Weights of a small transformer language model: 890M tokens.
MLP neurons of a small language model. Each row is named by its layer, matrix (gate and up: input weights) and neuron, and shows model dimensions 208-335. Each number is 50 + 10 x the weight over its row's rms, rounded and kept within 0 to 99. A neuron's up and down rows have the sign that makes its largest values positive.
Before each neuron's rows, "fires on" lists the tokens most often at its 100 highest values on Wikipedia text that the model never trained on.

fires on: " |", " years", "id", "in", "n"
L3.gate672:41 46 46 58 42 56 48 47 56 64 64 57 42 47 64 60 43 45 51 28 32 48 59 58 60 54 52 49 56 44 46 65 64 54 50 20 45 32 52 57 38 44 65 47 38 58 60 51 54 43 44 58 64 44 55 62 49 65 60 41 34 42 63 47 51 55 48 46 42 69 57 47 52 72 55 48 49 53 57 52 53 65 48 62 54 63 58 70 57 52 41 35 50 40 52 52 39 47 50 56 39 60 62 42 45 56 43 62 50 38 66 40 36 38 60 44 42 38 54 42 51 58 47 66 46 49 40 49
L3.up672:65 50 62 37 74 59 49 57 37 55 35 55 51 46 56 41 37 40 48 56 56 68 59 42 67 48 54 40 48 54 51 62 40 58 47 54 60 59 43 60 44 64 51 44 63 55 70 53 39 50 46 70 68 38 50 44 61 48 41 39 47 26 41 33 58 55 53 43 49 50 56 54 55 41 55 39 38 56 54 58 68 44 45 53 44 50 39 70 57 36 59 38 49 42 45 52 50 44 46 48 50 59 66 42 63 55 45 63 56 49 40 47 44 45 54 47 42 56 62 45 52 48 40 47 50 44 44 60

fires on: "=", " ", " that", "1.", " described", " to"
L4.gate116:43 39 50 39 45 44 54 58 37 57 51 44 55 56 41 37 36 55 59 34 52 60 41 44 50 58 58 50 54 21 53 49 52 33 43 49 47 37 50 61 20 46 56 63 59 47 50 62 53 60 50 61 66 39 63 48 35 31 51 54 46 58 67 51 59 48 38 48 45 57 58 61 68 51 54 48 62 61 43 52 72 29 48 33 49 58 47 57 50 38 45 55 50 51 44 50 70 32 45 49 40 40 52 40 64 57 52 52 53 49 61 51 66 50 46 53 29 60 62 66 32 40 65 34 48 47 48 56
L4.up116:45 46 46 43 58 69 44 55 50 60 51 53 53 68 67 52 37 53 75 41 59 58 25 35 47 54 52 68 56 23 58 53 57 31 50 43 36 19 61 51 47 48 38 40 47 63 60 56 25 54 60 54 56 80 66 58 50 47 51 68 54 32 44 46 57 50 42 69 57 47 46 49 33 62 51 72 50 47 40 59 33 48 54 46 55 51 41 43 50 52 68 56 41 51 45 71 80 60 46 51 44 49 45 44 60 50 53 44 54 45 60 36 49 49 35 59 56 63 53 27 53 49 37 46 51 43 41 49

fires on: ".", "\n"
L7.gate812:50 48 48 56 42 45 60 44 59 48 62 53 40 42 51 40 49 65 64 43 39 49 52 30 58 42 52 54 46 50 29 54 60 45 46 44 52 47 27 50 43 46 54 47 47 61 50 35 50 50 48 66 31 54 37 58 56 46 66 28 43 55 58 47 59 53 55 61 53 32 65 64 47 46 46 33 60 52 60 64 48 48 39 37 58 58 38 50 47 46 47 69 46 49 44 58 44 35 39 71 47 51 46 52 62 51 60 69 54 62 58 46 45 61 54 73 44 46 52 43 39 32 59 51 48 55 58 69
L7.up812:46 46 74 51 52 56 42 60 48 47 42 66 60 61 44 41 33 50 56 53 38 62 48 42 51 45 66 55 59 32 65 40 54 74 43 45 68 53 56 39 59 37 52 68 47 52 50 34 38 49 49 58 43 68 42 44 46 52 52 43 47 46 60 57 54 50 61 50 53 45 60 60 48 42 55 43 53 37 63 62 52 60 50 49 52 42 44 34 52 51 44 60 57 46 51 54 47 38 53 48 64 40 36 52 51 58 51 69 56 51 32 53 45 64 67 59 46 43 42 41 52 50 34 45 38 35 43 54

fires on: " |", ";"
L3.gate446:52 59 49 66 41 38 48 43 59 50 45 33 59 41 49 54 54 67 66 39 53 49 41 47 35 54 54 41 40 38 17 37 48 57 62 38 43 31 52 50 48 51 52 46 52 56 59 52 43 68 40 60 57 46 30 57 68 34 36 32 32 42 47 38 42 61 60 37 61 56 49 54 58 52 46 53 35 65 56 56 54 65 45 40 58 44 39 38 45 59 43 44 34 59 44 75 50 45 52 43 37 38 63 56 52 47 60 61 61 48 37 53 64 58 59 39 57 54 36 35 55 45 37 64 52 45 42 58
L3.up446:58 52 40 47 43 67 43 46 57 67 52 51 55 27 51 54 60 54 54 43 43 55 60 70 31 44 57 41 42 37 55 54 74 64 52 38 39 49 53 35 34 46 48 61 75 44 52 42 52 42 63 58 57 44 50 51 62 47 56 46 33 49 49 55 68 56 71 48 52 47 41 48 65 45 41 62 50 58 44 57 64 38 48 62 59 70 53 52 58 48 45 43 40 46 56 46 50 54 51 44 54 35 60 38 73 40 68 48 44 65 40 51 59 52 73 65 51 51 46 35 43 42 39 54 47 51 49 53

fires on: " |", "-", "'", " released"
L3.gate504:31 63 53 49 53 60 57 54 49 58 47 65 37 60 46 75 41 44 54 43 37 34 44 40 45 48 37 57 59 34 62 38 32 54 52 51 54 43 46 35 48 61 42 48 52 67 53 57 39 55 58 63 66 53 55 42 40 51 37 35 58 46 35 53 59 44 33 43 47 48 55 53 30 53 48 55 37 52 66 52 34 51 56 61 48 33 41 46 76 49 58 40 61 60 54 52 69 46 56 56 33 45 22 46 32 47 59 62 47 60 49 47 35 41 60 43 54 40 62 57 33 42 76 50 38 37 56 50
L3.up504:46 46 45 45 50 50 54 46 37 76 42 44 49 55 46 58 33 59 55 64 78 42 47 73 59 41 55 61 42 32 50 44 60 47 48 44 54 48 45 43 28 57 31 57 49 64 43 38 48 44 55 42 64 53 47 45 47 55 64 56 58 44 53 52 35 52 52 49 52 56 63 64 50 48 64 72 38 41 33 39 50 48 43 59 49 51 47 48 54 56 53 62 46 58 47 56 50 63 48 54 42 67 58 33 46 41 50 70 77 50 64 31 67 38 41 47 50 65 50 48 50 72 46 31 39 63 40 65

fires on: ",", "\n"
L4.gate304:45 42 46 45 52 39 36 45 43 47 59 48 78 53 61 31 53 34 61 70 53 52 55 41 62 41 61 55 54 47 52 54 69 56 56 39 39 45 36 25 60 55 60 67 38 43 46 19 41 49 28 65 56 46 55 55 45 32 67 40 58 51 49 53 48 56 52 70 61 45 71 47 59 43 43 43 39 56 59 52 49 72 34 39 43 48 41 60 53 40 52 56 54 41 65 49 52 13 61 57 59 42 55 45 50 42 41 54 50 50 60 52 50 56 64 63 50 51 35 52 27 41 44 53 58 46 63 46
L4.up304:52 42 49 46 50 45 35 64 48 45 40 53 48 53 48 45 52 28 32 37 53 42 66 50 48 62 65 55 54 57 42 33 50 49 62 53 52 43 57 55 49 66 70 33 34 59 53 37 31 54 47 54 68 55 53 63 39 60 58 63 48 46 47 59 59 65 58 62 52 55 36 64 70 52 45 48 40 63 46 52 43 55 42 39 42 54 42 51 47 62 58 60 41 53 42 54 46 46 53 57 56 31 50 50 50 50 32 67 72 73 42 67 42 48 49 46 61 26 50 37 30 29 39 49 19 47 62 62

fires on: " |"
L7.gate402:43 56 67 56 49 59 58 45 46 58 42 56 36 50 40 57 50 43 47 71 36 46 49 51 50 56 50 59 21 43 57 52 54 75 41 48 68 54 31 28 44 38 52 45 52 61 57 45 61 48 40 75 60 50 55 51 60 40 26 56 39 40 43 45 58 39 54 53 56 40 48 44 55 43 51 60 48 43 60 54 43 58 59 41 51 43 46 61 50 60 60 50 55 54 38 62 60 32 60 55 71 58 47 46 61 49 57 62 42 66 74 46 58 72 50 26 61 45 54 44 55 35 65 72 56 27 46 48
L7.up402:42 55 72 54 43 75 57 60 40 58 53 50 60 45 68 46 37 54 45 55 49 47 55 60 54 60 42 56 50 41 42 52 51 63 60 47 60 55 50 26 34 63 43 58 77 41 46 44 57 52 45 64 65 41 47 42 37 60 53 50 61 46 55 46 43 58 52 59 32 43 58 56 62 52 35 59 56 65 46 61 58 51 76 55 49 67 59 49 47 26 35 55 46 42 66 52 56 47 54 52 65 50 44 43 57 50 74 61 44 44 56 37 50 66 37 47 59 68 60 55 44 50 55 49 36 52 57 45

fires on: "\n", " \"", " had"
L7.gate189:51 60 54 35 58 34 44 49 54 47 53 69 64 52 41 48 52 36 48 48 37 67 44 48 56 58 47 59 36 35 53 43 43 50 51 60 54 50 24 31 50 54 65 54 49 64 61 43 64 59 53 60 59 40 62 67 50 36 37 47 47 49 41 50 59 66 36 57 56 48 55 49 60 68 33 48 59 55 34 49 48 58 34 51 69 56 54 51 67 41 51 49 26 37 48 47 44 49 55 46 48 41 42 52 53 48 55 37 53 52 43 31 70 49 62 41 59 64 56 48 28 75 61 55 57 61 62 44
L7.up189:57 55 59 47 33 60 46 49 52 59 46 47 54 47 63 47 63 48 48 52 44 66 55 54 50 68 48 48 66 34 64 57 54 61 62 34 58 53 49 41 48 50 38 45 69 50 68 80 58 69 58 39 73 43 49 48 37 40 42 69 75 46 42 54 42 52 52 51 69 49 40 50 46 49 58 25 41 60 31 36 66 56 60 53 57 65 51 24 60 70 41 70 48 35 65 57 41 49 43 52 49 39 31 61 47 27 50 56 55 48 44 36 46 35 53 43 45 55 32 52 36 54 35 39 29 45 56 56

fires on: "===", " ===", "=="
L7.gate656:54 32 50 55 42 53 60 53 68 36 59 45 68 51 51 48 40 56 37 63 37 58 61 42 75 47 37 60 44 51 54 61 33 42 47 54 35 47 48 39 39 55 49 50 61 46 45 45 51 44 40 47 49 29 45 63 51 49 68 45 47 51 42 49 40 60 36 65 45 48 58 41 31 59 68 44 48 46 23 67 44 30 48 48 51 49 48 51 63 41 36 75 58 47 50 34 30 36 37 37 38 71 44 48 48 50 41 40 33 59 59 51 49 48 46 48 71 47 49 57 42 46 64 36 35 53 40 35
L7.up656:42 49 71 55 51 60 56 39 47 36 60 52 55 43 39 49 57 49 66 58 57 47 41 67 36 44 65 54 53 36 48 33 45 48 43 49 48 63 60 34 23 44 59 32 52 23 46 56 58 66 38 50 38 54 49 56 33 47 40 53 59 65 60 58 49 63 51 57 53 43 37 62 47 59 49 41 45 27 54 49 57 55 61 45 36 43 47 52 43 47 40 38 51 48 72 44 28 54 40 54 50 51 53 46 52 60 45 41 59 59 59 57 67 58 60 52 68 34 46 66 43 36 34 26 63 41 49 46

fires on: " is", " ", " was", " a"
L4.gate486:39 48 56 50 59 62 41 57 61 47 51 52 49 63 58 48 51 70 49 45 50 57 52 40 44 52 44 49 49 33 35 58 46 44 66 46 53 73 55 38 48 34 62 46 52 65 48 60 55 55 52 53 34 59 52 41 62 51 51 62 47 38 56 52 49 43 71 27 54 48 38 65 50 48 48 62 63 38 56 56 43 45 50 54 49 44 44 44 51 48 61 52 62 49 46 50 36 34 38 67 52 69 61 39 37 64 48 34 54 42 50 62 44 41 48 22 47 49 48 65 64 42 65 52 58 60 65 54
L4.up486:41 47 48 54 49 38 52 64 57 39 66 49 51 57 45 45 44 72 42 64 62 36 51 61 53 34 64 36 50 43 39 61 64 66 56 38 39 51 42 32 40 69 57 61 41 47 56 58 47 32 40 48 42 58 48 39 50 70 52 38 45 54 44 69 35 45 47 39 50 60 47 41 39 73 59 54 50 60 61 41 55 50 63 62 47 50 65 43 46 40 35 54 66 41 41 41 49 45 45 41 68 43 61 44 56 54 47 51 67 37 36 51 43 49 60 43 37 57 63 51 47 29 58 59 44 57 46 51

fires on: " |", " ", "|"
L7.gate135:35 70 50 66 29 44 49 51 39 41 68 52 50 43 50 48 41 59 33 66 54 33 47 39 56 67 45 52 49 40 47 67 51 74 43 41 50 51 43 52 53 45 45 34 54 67 72 50 44 45 51 47 44 37 52 41 51 39 32 50 44 40 53 46 46 33 58 64 57 21 44 49 39 48 34 49 35 47 62 67 48 60 54 36 39 52 56 47 59 31 57 73 42 52 43 31 60 43 43 31 43 59 44 49 41 50 55 56 44 38 58 35 50 50 49 66 60 50 50 53 47 44 52 54 39 51 34 61
L7.up135:49 56 49 47 35 44 51 61 59 46 40 45 70 65 47 57 36 50 50 53 39 38 57 45 56 34 45 63 38 46 36 42 56 49 41 53 55 58 59 50 59 55 41 35 74 39 43 49 45 55 43 49 54 67 56 39 44 59 19 56 46 46 68 42 52 49 55 53 50 52 55 40 52 34 45 57 50 44 51 40 64 49 35 55 44 56 38 46 52 38 45 58 31 38 34 35 47 46 57 43 52 37 51 34 41 54 56 49 70 55 50 60 33 67 45 58 57 47 72 61 41 41 46 33 39 58 65 46

fires on: " |", "---|---|---|---|"
L7.gate663:45 46 42 54 52 45 49 68 59 37 44 64 50 42 74 59 45 44 54 43 47 54 75 59 56 47 53 39 49 46 44 56 47 61 57 42 35 59 53 48 61 67 28 51 45 59 34 44 54 51 48 52 67 62 44 51 38 47 73 53 45 52 36 50 68 53 49 39 39 36 50 56 44 70 58 56 62 45 52 43 55 47 42 47 51 48 43 47 50 54 61 53 54 45 65 32 41 54 56 62 44 61 55 46 63 72 51 59 51 45 66 52 51 47 65 55 43 59 53 53 41 48 45 43 48 45 47 63
L7.up663:50 59 48 68 49 50 45 67 53 58 30 55 47 68 48 68 34 51 69 49 57 56 49 38 43 44 52 50 53 54 61 53 32 56 49 52 40 44 53 61 50 47 53 75 56 35 62 63 48 47 30 53 46 44 42 40 69 45 60 40 46 48 35 58 68 43 58 48 51 55 40 61 67 49 42 39 32 47 59 30 58 40 69 34 59 47 61 55 40 47 31 46 45 52 45 57 52 59 39 42 40 55 48 43 54 46 51 45 42 52 45 61 58 53 46 46 47 53 55 55 43 46 55 65 56 28 60 43

fires on: ",", "s"
L4.gate94:41 46 38 51 46 53 49 48 42 40 43 52 53 47 59 42 61 60 55 42 57 51 65 50 49 61 36 52 68 40 66 56 60 68 26 63 48 31 56 54 41 57 58 58 42 55 42 36 54 46 37 68 50 58 33 57 35 50 43 40 64 39 56 35 59 29 45 58 30 33 66 33 61 38 37 43 54 45 52 58 61 51 34 55 41 68 56 60 53 30 34 57 61 30 59 33 48 16 46 42 48 56 63 52 50 79 54 63 49 53 63 59 35 46 62 61 44 57 54 54 39 64 64 60 47 66 64 49
L4.up94:49 24 46 45 43 48 56 76 42 61 66 54 65 51 47 35 61 45 58 44 45 58 56 49 67 52 45 39 45 62 48 53 68 54 40 47 46 40 48 48 24 53 57 66 37 52 55 32 54 48 46 57 47 62 44 48 49 68 49 42 66 43 58 51 80 55 57 56 56 30 60 47 49 30 56 48 63 58 51 63 63 54 41 45 27 56 37 43 54 33 56 59 63 33 52 45 53 38 56 58 49 45 51 53 33 47 36 47 55 41 75 49 54 48 52 69 57 54 54 55 54 39 58 45 54 54 46 49

fires on: "\n", " but", ",", "-", " to", "s"
L4.gate830:27 43 44 37 60 48 60 69 37 52 43 58 45 56 47 48 52 49 49 35 38 43 44 64 64 53 57 55 42 32 56 55 48 39 64 65 36 55 30 48 57 56 46 20 58 57 58 54 36 35 47 61 37 51 62 53 54 48 38 46 47 56 36 35 43 45 60 39 64 60 61 55 50 38 54 34 67 45 49 70 40 56 52 61 45 42 40 71 63 55 54 49 50 56 45 60 65 52 42 54 45 42 68 41 70 38 50 49 52 54 48 45 42 39 40 32 58 34 60 46 40 43 39 41 54 48 51 44
L4.up830:51 57 53 53 46 52 48 65 47 59 57 44 63 63 53 40 38 52 63 66 42 63 57 64 65 60 32 44 51 36 65 53 39 44 62 58 40 49 46 48 58 31 57 55 38 44 79 69 66 39 52 46 43 41 40 59 42 39 36 54 70 43 62 42 52 53 66 54 51 39 51 55 49 52 44 56 42 66 53 46 45 52 31 46 44 48 44 49 57 53 44 57 50 60 49 52 34 53 55 42 40 56 45 63 48 62 37 56 55 52 53 48 57 44 61 35 54 58 39 70 67 45 49 47 54 33 59 67

fires on: " |"
L7.gate800:46 54 41 59 73 54 65 41 50 42 53 58 30 55 57 38 59 35 46 57 65 42 49 54 56 54 26 50 53 57 51 75 72 49 61 43 46 56 56 66 59 37 51 74 30 44 32 35 53 48 45 54 48 48 57 56 44 51 53 61 56 48 51 51 54 31 62 38 55 35 58 77 47 50 34 61 44 45 47 58 57 51 38 55 57 50 55 64 49 42 46 53 43 47 39 57 51 39 38 53 58 49 40 47 38 35 58 55 51 34 44 49 64 47 34 48 37 41 45 64 60 54 73 28 48 45 38 46
L7.up800:45 34 51 55 45 67 28 43 38 55 37 35 41 65 66 58 48 45 37 42 54 58 59 59 44 37 47 63 51 47 49 54 49 45 51 40 52 55 46 55 69 56 48 48 38 43 55 55 56 74 53 47 33 55 40 39 58 61 50 51 61 62 50 44 50 30 65 50 50 43 64 55 23 46 52 50 56 36 57 71 52 55 63 59 39 34 58 41 52 41 52 59 60 55 37 43 60 53 60 71 17 65 51 52 49 63 39 50 45 42 51 53 57 50 26 48 47 47 48 41 54 51 37 65 51 50 41 57

fires on: " and", " with", " led", " as", "ed"
L4.gate822:32 53 59 60 47 48 50 56 50 52 54 38 56 49 37 57 52 53 46 58 45 46 38 48 53 62 51 64 48 59 49 44 58 38 56 49 66 40 61 32 49 52 52 35 52 63 74 66 55 42 32 46 28 73 55 46 46 43 66 58 52 36 49 64 60 34 54 33 44 68 45 61 49 46 35 33 65 53 65 51 46 50 53 57 43 62 50 48 49 39 31 57 64 40 44 48 52 44 37 29 46 47 53 62 31 42 59 60 45 54 33 61 50 41 55 45 37 62 36 73 36 50 62 47 23 42 49 55
L4.up822:27 49 56 51 64 50 63 37 46 58 40 44 57 46 36 44 58 50 45 43 47 42 52 43 44 63 62 62 57 59 67 43 51 59 35 62 48 37 28 39 50 61 46 48 49 57 43 51 38 57 43 62 49 45 48 45 54 55 35 65 57 44 37 53 48 54 52 38 55 62 33 42 42 47 41 41 53 54 57 57 56 40 33 47 52 61 42 29 44 53 57 29 73 43 49 31 49 49 54 48 44 55 44 51 44 50 57 53 44 78 38 60 48 47 35 38 55 63 55 52 49 72 37 44 57 48 30 44

fires on: " with", " to", " as", " than"
L4.gate547:51 65 63 52 54 47 44 55 59 56 44 47 63 44 54 54 50 43 55 46 48 49 48 75 43 63 63 60 39 47 42 59 64 44 57 41 51 54 34 52 46 62 55 56 47 55 69 60 69 53 46 62 50 45 68 62 51 46 50 58 52 41 57 48 43 35 41 41 34 70 70 53 41 31 34 35 53 37 45 54 51 43 64 41 49 52 60 61 35 36 35 37 58 45 58 43 67 32 37 34 41 41 57 54 32 40 45 59 38 70 39 66 52 62 38 61 45 42 47 67 28 31 29 55 53 54 38 43
L4.up547:50 41 43 56 72 52 49 56 60 48 51 29 56 52 51 43 66 50 60 40 54 54 58 48 44 37 33 42 45 52 49 40 54 41 46 40 53 33 56 59 69 59 47 42 65 57 51 45 50 59 55 63 45 32 60 55 35 48 53 44 51 52 51 43 36 53 58 41 55 53 40 65 38 53 44 50 63 55 62 36 33 63 61 56 59 52 49 53 35 54 49 66 47 54 57 35 47 52 44 36 55 41 70 51 46 31 49 42 45 53 51 53 37 50 28 61 55 43 45 55 42 42 50 51 61 57 62 43

fires on: " |", ":"
L7.gate885:33 64 36 46 58 58 46 43 45 47 67 47 36 61 42 35 56 49 60 52 50 58 48 71 50 47 41 45 73 50 34 53 48 41 49 48 36 55 57 41 57 43 47 43 44 31 58 38 40 46 39 64 54 58 55 54 69 58 45 61 51 32 56 43 70 45 46 48 60 35 48 32 72 51 43 48 49 45 31 41 27 52 39 61 55 60 56 48 28 48 42 35 52 52 39 33 57 68 57 66 49 42 45 43 38 38 23 29 46 53 47 52 52 61 35 71 36 60 52 43 44 48 54 69 56 41 35 33
L7.up885:48 43 50 60 31 39 37 47 58 51 66 46 60 48 58 36 39 61 40 53 51 47 65 56 54 55 35 28 59 55 50 49 43 46 45 64 37 41 33 56 40 65 42 44 56 51 58 51 38 61 45 42 58 46 60 55 37 64 54 57 50 43 55 46 46 50 60 61 61 55 52 51 57 63 64 49 61 71 79 46 47 43 63 51 61 61 59 39 47 41 30 54 72 58 64 48 52 53 35 57 58 31 44 51 44 38 74 61 35 36 49 62 54 49 63 71 65 52 63 49 47 56 50 62 58 51 47 46

fires on: " is", " was", "\n", " ==="
L4.gate864:58 49 43 56 59 43 48 54 43 55 52 40 48 70 48 57 61 68 23 51 34 52 37 52 63 71 43 37 45 54 55 47 47 47 58 53 46 42 47 32 50 48 65 28 36 33 49 49 51 55 72 46 37 64 41 55 45 69 57 47 46 36 65 56 41 33 63 55 58 56 51 41 47 44 41 67 44 48 46 40 52 42 37 49 54 34 34 52 55 34 57 60 63 48 39 52 52 44 61 62 52 35 61 60 66 61 48 65 60 62 50 54 45 44 45 43 47 59 62 56 56 61 63 48 65 57 64 60
L4.up864:42 58 49 51 56 41 66 76 61 37 33 65 62 46 44 43 57 35 44 54 63 59 60 46 51 39 59 68 43 44 43 43 52 57 44 54 47 45 49 51 45 74 46 67 45 51 56 51 43 50 34 51 56 33 54 46 53 53 61 62 34 30 49 50 56 37 72 54 48 52 41 72 52 61 52 47 59 49 54 50 26 21 52 53 36 59 67 29 49 60 40 32 63 66 36 60 46 52 46 59 66 43 48 41 45 64 65 47 60 34 46 57 47 50 51 42 30 45 66 48 36 42 53 60 43 49 51 43

fires on: " |", ";", ","
L7.gate703:39 46 50 51 66 39 58 40 65 69 44 50 36 46 45 64 59 39 44 59 60 40 55 55 58 53 47 36 44 42 29 56 66 43 51 58 42 59 69 49 51 51 38 52 45 30 50 58 44 34 50 51 46 53 49 57 58 21 55 59 60 57 43 37 50 59 50 55 62 47 52 50 54 57 58 43 39 53 34 38 40 54 44 44 56 42 63 39 48 54 64 42 42 52 43 65 68 42 55 34 46 51 57 48 56 62 57 41 55 40 42 44 46 53 51 41 32 61 53 40 47 56 57 57 39 29 42 35
L7.up703:55 50 67 55 46 44 48 29 39 60 59 48 47 40 43 54 51 58 69 59 54 54 57 46 51 43 53 49 60 46 64 48 54 32 39 49 43 37 32 38 53 49 51 47 52 75 43 42 56 54 48 42 42 51 49 61 55 58 51 40 30 48 55 53 42 61 53 48 69 66 75 38 56 53 65 54 53 50 54 52 45 31 49 65 73 42 38 49 60 49 48 53 55 37 59 68 61 48 42 49 56 45 55 52 49 67 51 77 49 51 54 47 44 44 51 56 59 37 61 55 43 44 33 49 49 56 37 50

fires on: ","
L4.gate836:59 44 55 51 53 46 46 48 53 64 45 66 55 38 45 47 56 57 62 51 55 59 53 43 70 30 53 37 51 57 61 53 84 43 44 35 54 34 50 31 59 60 69 83 40 50 38 29 55 50 49 54 48 46 55 59 53 42 51 36 54 51 53 45 32 53 53 72 54 47 68 48 46 35 41 45 43 55 41 59 65 50 51 46 50 61 47 39 51 47 56 53 54 34 61 52 36 44 37 51 42 45 60 47 51 62 41 50 46 40 48 64 60 52 40 52 54 69 49 53 40 30 46 65 50 53 44 53
L4.up836:31 48 52 56 52 52 51 51 68 51 43 51 45 35 39 37 53 33 42 28 43 60 66 56 52 67 61 40 52 49 51 55 47 63 61 71 42 43 49 67 56 58 34 32 41 44 76 59 41 47 45 47 39 47 53 40 39 60 52 56 46 41 57 67 44 55 49 48 55 54 55 46 67 61 60 52 65 54 64 54 61 57 46 44 38 57 72 40 40 62 40 73 42 57 35 51 60 38 50 55 49 43 58 69 51 34 37 45 41 55 58 50 38 48 50 47 39 33 34 63 53 67 61 51 54 30 38 56

fires on: "==", " as", " ==", ",", ";", "),"
L4.gate613:43 40 52 33 51 36 60 45 53 33 41 48 33 45 39 56 43 56 57 38 43 57 42 63 56 55 41 48 43 31 50 65 42 53 40 56 30 43 57 43 72 47 37 57 49 58 54 39 49 39 26 37 66 53 52 54 54 30 44 41 47 35 59 54 43 48 39 43 50 50 59 51 54 45 73 45 53 50 31 57 55 60 52 38 51 53 54 64 44 47 44 47 43 44 44 59 74 50 36 40 51 61 48 61 35 74 42 44 47 57 53 51 63 57 53 55 49 37 70 45 34 54 60 46 45 53 42 48
L4.up613:40 46 53 58 52 46 47 34 54 44 53 62 50 52 47 40 48 30 48 63 75 49 55 44 53 48 59 46 56 57 40 45 50 50 46 40 51 51 44 56 32 63 22 59 62 47 46 44 52 39 40 49 41 47 45 49 52 48 36 55 32 60 45 52 68 33 34 38 51 49 42 58 42 51 52 41 44 44 44 56 42 33 32 42 43 49 49 55 33 49 42 47 40 34 42 57 49 43 47 62 44 44 65 46 25 49 59 68 40 65 51 56 66 28 47 38 71 52 38 56 38 60 48 32 75 46 49 63

fires on: " |", ":", "'"
L7.gate612:51 47 82 47 60 49 57 58 54 44 74 60 57 61 64 58 43 53 50 43 64 53 51 48 56 47 59 35 45 51 20 54 44 53 57 27 59 39 52 32 44 54 45 38 40 48 52 63 77 59 47 55 46 56 50 46 39 52 59 53 49 42 54 50 47 49 44 37 41 54 63 51 55 51 44 66 49 54 37 34 52 49 56 63 45 50 44 57 67 61 65 61 40 59 54 38 54 48 48 50 39 44 34 59 53 48 58 55 64 42 50 50 40 47 25 52 26 43 53 50 48 68 42 55 40 34 62 54
L7.up612:48 45 26 33 40 57 44 66 58 35 24 41 51 64 54 41 38 35 48 42 80 46 56 45 44 67 46 33 57 54 72 45 41 56 52 52 40 44 57 53 58 56 51 51 60 35 45 64 58 48 57 67 59 54 59 54 49 43 37 56 39 45 42 51 59 51 44 50 64 38 51 58 41 54 57 45 64 52 48 50 56 48 66 58 37 54 62 50 32 39 44 53 63 45 49 63 43 67 48 53 60 60 36 59 35 69 45 48 56 46 46 46 42 50 48 60 49 48 55 55 48 56 62 57 59 61 35 55

fires on: " |", " 7", " 0", " 3", " film", " 6"
L7.gate74:40 42 55 42 64 67 52 44 52 52 53 38 72 43 46 44 59 46 47 65 39 47 39 72 49 73 45 45 42 46 37 45 53 59 50 55 43 50 46 51 57 48 58 67 45 44 57 54 40 45 54 51 42 62 52 55 73 46 38 58 49 53 61 51 47 40 47 40 68 23 53 48 59 45 32 60 62 61 47 60 57 64 52 71 60 58 49 41 52 49 52 73 60 51 59 56 54 28 42 30 20 63 48 49 34 48 61 52 50 44 33 56 69 56 41 43 53 53 60 53 47 47 55 35 56 54 60 29
L7.up74:56 41 40 65 43 44 38 51 42 55 55 53 51 63 47 59 46 62 55 50 61 52 59 60 62 48 58 50 50 65 54 61 44 47 53 39 47 48 50 43 58 45 47 54 59 43 39 68 62 50 50 39 71 70 48 49 60 63 50 56 43 63 38 42 37 39 57 43 48 47 47 34 43 65 48 70 55 49 63 44 69 52 50 47 53 37 54 50 53 69 47 71 42 73 50 58 60 57 47 53 23 50 73 42 56 42 56 41 46 53 64 60 54 63 49 60 39 50 55 43 49 60 56 46 50 50 35 55

fires on: ":", ")", " |", ";", " "
L4.gate707:48 50 51 64 52 48 44 42 53 39 62 61 50 66 56 37 25 44 42 29 68 62 45 47 32 52 43 38 53 40 48 64 51 49 62 58 40 62 37 46 48 37 50 47 54 30 49 69 64 50 46 44 73 39 67 60 56 66 54 59 55 40 44 48 67 77 44 60 61 43 56 55 49 62 57 55 39 58 49 50 56 40 51 60 49 65 58 46 56 51 53 48 62 41 47 37 41 22 35 58 44 53 65 51 36 64 39 54 22 40 38 57 55 67 36 36 47 34 41 68 58 47 31 45 40 52 48 43
L4.up707:51 38 36 55 57 31 45 60 47 61 35 54 74 51 43 74 65 48 42 44 54 66 48 62 30 64 71 33 60 43 59 51 59 44 59 51 39 44 47 56 50 37 72 27 53 52 49 53 49 51 46 50 52 50 41 47 64 54 48 45 38 53 66 55 32 48 53 60 48 41 44 30 55 56 48 50 64 48 47 64 27 53 46 57 55 43 63 48 47 53 56 55 61 37 51 54 58 65 57 48 24 50 52 65 64 51 40 46 27 49 36 53 52 44 33 57 59 50 47 36 62 54 41 58 50 48 49 49